Weights of a small GPT-style language model, trained from scratch on English Wikipedia: biases.
MLP neurons of a small language model. Each row is named by its layer, matrix (up: input weights) and neuron, and shows model dimensions 0-127. Each number is 500 + 25 x the weight over its row's rms, rounded and kept within 0 to 999. Numbers have three digits each.
A block is one neuron, or neurons of one layer that tend to fire together. After each block is what it responds to, as a language model described it from the Wikipedia text at the highest values.

L9.up184:491530505495479512537515519488524519521501510505469492497486553554496477474480533531533532498467452526475464530526506488547458507469536488521477532522458476452476513454478567482477511506487505515486476484502482485479478526526484487509504577504524506470520533481466508547481494497497508448487478473483486515456470507510495507482485483469537475458516502464490490520523475503524534511508
L9.up403:488480546496540484519477533502501503521486461486506503526501504506455503519496444495514513505477509524423457495525479564493507495534496516516499494468466499478505515513514533485479488509498514504471510490454509487494509488477494461500500514498445500526493444522498507527472460483468524524537502451483477502501483460470508517503548532488432493511509490504493528513520546519507480533461
L9.up514:498492482508501539495500523535525489544487479528527478487507525490514506504496533463516511504464510517526470520491476495528532516508515501508479531526500511433478473519495517527480500477524497482480481494528450499516486484477505498554491502480447487540509477516485543506466490472473512468509522522461491472512517511464519477469513473505502499487521498422501496491529509464525460542508
L9.up526:504466537490495538514491468491563525472506492497514485524511531513454519467512521496552485533500463450469469502490483516542505480540519512494496503483469475442493473492510494494492477495485510458472462509484457484496557539503529423520533521485480510508509472496473512501503516468514513483508510497537487487532543471514536490483474486501507520482506512487519535488447523485475491514501
L9.up601:487471516550482527520526487493509520475492470522484500502486505482487497558495476529519509490495493485512500501493515497530494448508545499443484545508512535538496421463510517507514513505500457508496464491536464503461514534504533483491518511498500488467515472491469516541534497501466526522511475520526471523489538487508557433462516499486444435543509506515478498490527535490513495514484
L9.up749:409483511479438542527527477520512502485498476475484552466524511493401510516539460523530496480459497498497475498489467464494477471490516500501460491545528517484508514475508525549472521520491498507476466514500516520517490505499455494489502511506499495521524475466508496534514484479474490513511538489536507475478502491484494481471502508537479490501517510497480537507507475485515521535496
L9.up799:496498499490492521519506448511533528489512443522527493539468488501520503524480538483482453478503489513512444464510546531499493511514507494502445529513491527520464478520531492465465456485488484520491497511510512534516492517499513452517501466457480472502545443482461513505473502490469502462485536508518487493507505472526520517493487517517502502463477515457481509490518504472485466537552
L9.up950:463498540499466530501505484480500542515450486487482502521505500455496483527516516512481485518484469476499525492503492501526530527502470519488473488520491492477501492453523526517518502509540508460511545497494471519535502557562478471512435518482489534543493462480494508549512485507479507486536524510491473534498474476517509496495544505467508508498497501508475553482492492489525501495525
Description: Section heading closers

L4.up5:496501506487518533528505533503529511500515501502502454505513481504523469534469457481503504479461511499445499497507515507502469509494491542491473528519472514500480443470454529483519488505528484495467509497478500534499532538551489496530512498477492543471494510520474492534496489518475566476543490498492525471497527468509492484452470518524476483495485500499526548453491501509508506521476
L4.up582:519503492510516501480475525485515469478467513487520466482568461521534480500443481454516486463505526468454511492483519524508502473512477510503507570502501519477530483501449518527482454544495500498453509498477553542492490495472521490497472507514483519513505492531471461518450504521518507500532497498513495502475492459464484529539456518513520450485490491445532536503537499492534543485491
L4.up594:481463491476518507509524509510489538497501486503495468534535492506508511527477511489525444468474500483447503498502532502535498470525534504516549512514467498482491525503524544493504520535497504492501465492464496467475525544515474462521511495443502525493536506492486505497477475494505530444492509489543524464459507453425477500462503498490497510490485482500494512478491483518509529483481
L4.up636:508493526456521481494474469486570532481505471487511483492507530513504448497480485506515498491519504521442508476460497492509446503498578505537456507539515501454469491480537489487486462540517502529519500475451499522520461513469492496501537491519522496446445495513484492493486511490511493480536483463508475444475491539498515498496519516493539502505496529475469529511517458493525484525484
L4.up652:511498521496523536453521494525508498517534485550491486487523482484506456495509450505476517460484488490480514514506503476507509505502556540540469515541448534538487461426503495442524488523522522515525473513507480518510513517499500453511493520469474498520460484488524498472479492499494512527529479505501506464519533456436495476516447522518470476458522507517493507487513455482499489540506
L4.up752:455534521474514550505498502501497485468506511528539481537510550502518496504492534512523454474487482504458527535495560489514490489529526512505498537503463474504509487495527537508486446495503531486563482533465462507490486554493458470493463526510478531518503474502478495501489499473530520518498494551494500478528455505483453465479501532478474530496499479494543508495491498487484520506459
L4.up1000:528483519482521537484504498503502469508513523504514499500525485501492469472492500426494503471505495499472512506481557477513495472530527499515497496519473552493508456457498482505475462513539498437521493524500499526472492506499548493511463524507481542478490503500479522491479488476518494467548486460524486511521497500520514464544494510495487480498534464506511551472506483506553535546483
L4.up1011:470471487477476555507519473540477487504515481538502444479531542533497486492535509505518462480482456491477455503485486540472497513474541482507529484488471504505516488461488509441498492501507477497488504462504528498512502487524508471547486509487518531506494504487502474493510495495482478455506503484419464526469514482451545482497479474487490509462518540476435513485469502468539522523494
Description: Section heading closers

L9.up86:495504464470484454502507502530481500518493489518504509476473523495445487473518511559451534504503514490480507507501465504508518507543511508514460503525459484508521481501455508484490479524503467535512445460502532543505504509545502498491541517493528549550469473473461536485480460531499476447503448512461481529531494495470548458477477523519479493515482538525505497484527476511490519570495
L9.up471:501500514510482522511528533481490474504505518457530547488551551509444480501509481512489469506495471545514510533509520502519469429492529494499462475534498498514524523494505497484485483495481484508525506522488482533466476503489446490500516496483528519490527483476481501551479498515464485489500513502458473478507517489461517465491447546501518510541477532526511564499523525492505475532521
L9.up491:531548555479564510491499475525489494525502519442476473529519476488531521505504526495494461479489494498466441518543525482528508517515486467534511463493484539509524497513485524502436516519464480522510495486476499459509488481486470498498513538496517506482538518464501495501453511515515504505473474510518496495512483522499504507485477532512518515505454499475507473486465486508494513480506
L9.up572:499504519520519510488514473484485541499478492499488520486492506505452499474529463470493501459427500475477486466467497536534506468515539501522471539516505466489463503506482501501519502523534507509478479475452476533503472491522503504479553514464474542511540534529494517554498477500459508490505526537472490493473474486456516471453491486471450495491494537478462481506527506514510520447496
L9.up810:503499467535510446487534509516471503512507505507517515474515519503435504487484519552491476453447515503510496529521506516508459486490494508483481477506511529462469471508524492493508524548509486490456513483490533549503467519551486491484519550502556502493500471526465497517506497539499505462502497504484482475499507545443523527446494493506465455527477530527490481467519452493466491542513
L9.up835:543520492521484522496507510497493476534523433468531514519496473523496524508540441476523459504527501490483452502532495515462476484523542507520495487490508545491498507478548529536500515505486479515504482500498481504518490570527451482523514493486562542507471497513511512500456489499517553499526493516476469495515528502486511489461516530547509472494472521521431554469463488502510439471482
L9.up875:495505543488538508524483495510520517478501485437504458504499545498502482501512529529481518509478472501466416463537506509522479494485513520499526514503494487467501532530476532532477510479466518480484501433471526459518465510497510516534484545446488523513524458475465512518487446535534501534507473506513478519504488476498466470493493524515485481504501500465491523489489506512464518504517
L9.up1007:488468547555522481493511490528507485503515533506514511503483498470449512493536478482488478532479546453502458479483520511475489546501515534530511492522484514493482490500494501486509508522460552504494503531500518485492510522529522498559478492494518515490491476513483528479545478464488508504541489562490516497531496473485467433509498495466512516524499539547499522502465505520492474499499
Description: Number-ending digits before units

L4.up9:534509499485489453552501493438513529497482503488533496535533511559481494526505460477500477478501514504509495485441522533482544512500505451520490509508484535443527471473494493508485540527517499457498508552531502491512491497522520500476500507466466483447478509504475480479511478488517490528522522518534464494464503514500522527521512502522442478511525511519498488553491513458531522538523
L4.up74:497479468517488532518512521483522504480517504460480487475553535512518513558470438498506526530460495435526514462505477516475494499506520493508489514493451518513443473489507498473498472535516493495516497497534484551509532464508561469500502520537476555482478455448493500529450477516474500518488492463510500509465495523475528493495526499475490498483487527513504480526478447513496537485462
L4.up82:521543501514540469523524502442500488478491491492505485514504534516501512463511504472520519477513437462511488500496492544501477479541496518476509482460498528509484525501476508507511530498496530505473481515494513542527533543494482513509521469473528519487500518486507472488499455504464498538521498482556495492520506487523495457428457506523477498464483521533519540508486491508493513500501
L4.up128:514477487524475444535533499487420505468481528472511513474544517544502499483532457506485513515432472481504477486487530484496488484515490511496527474516487563472491542514486565470493512522525511500491482504496505487494503515467477474463492523461504486489531497519475536549471500463504490481500476469488484490530491491460512493494463511528465454515514514515524543517513474472405519525505
L4.up473:517475501501472445516512544514517553472482523481529508467536489562491489520460445465465484488498492478514487490485497489472512496502518543538489500533463501513494462494480528494471491531474532503501479499503530530477481509468488470520498557534494519497513484488484531496489470478531508532570509502524483504465489520485498502528497534535452484483498537499493495493463452515486501512492
L4.up605:515504508521545503463502531514467499488487508509525511513531521521508505516468527514488473500452482514490508464501529518551474476511486522533526535525479524524508452501478510502432573568491497530503506488512487497521461546527486535486519470469484497501464490500459450554520501499473502512516502491520490449480483495469519515457486523482513479527484544454506517499535504458489497448485
L4.up875:516486484506522467492523487507487502500493469501510528524548463490469498528516478520540503498455484514504500503498492483527491483482534520535471481541478551533504512432531523478483528526516503523515495519485447528483507558496473495463459522501499529477514506490507533526521514492487477474486439516474538441555493549479520475502525498470522489482481544499495522542471450454487456523464
L4.up950:482493482475513460494524511475505537479506482522529522535515488480487495444514506523513503469483485502451470452452482492501464490488503541514495501529509477467501503456474520464459489537510503510530513463449489522489455495482528464518492553443515513458547477498501536510500520510531470463540525484492513560491497494452509507537504525500511450484491514516487500533479463475482498466497
Description: Decimal digits before units

L3.up922:473504500462509491512506496497510529486493464517473485512490518556513437489480494499520494464500445491444506518472545527497480521503523438462523501555490499452504508439477485450501481496529537507498502496526502527492489505499473493494492483520480488445493475505484518482505518487512513490544506502522536483524495537426499504506523523474491528543475510491467504536507495526521467554484
Description: Section and paragraph ends

L3.up926:525532468538456510456563508500492532507527466450512479494536505526496485533512482486532502516476486483444468525468551495512508481515508547481494478525466484507536482514514509494520486506512501464514471508474486540533487511506478461537460519439552490489464455516498501524463517493465504504490496509459505512499497520463517549514489522498500485482494549518521543489520477494497496457484
Description: Digit-plus-space number endings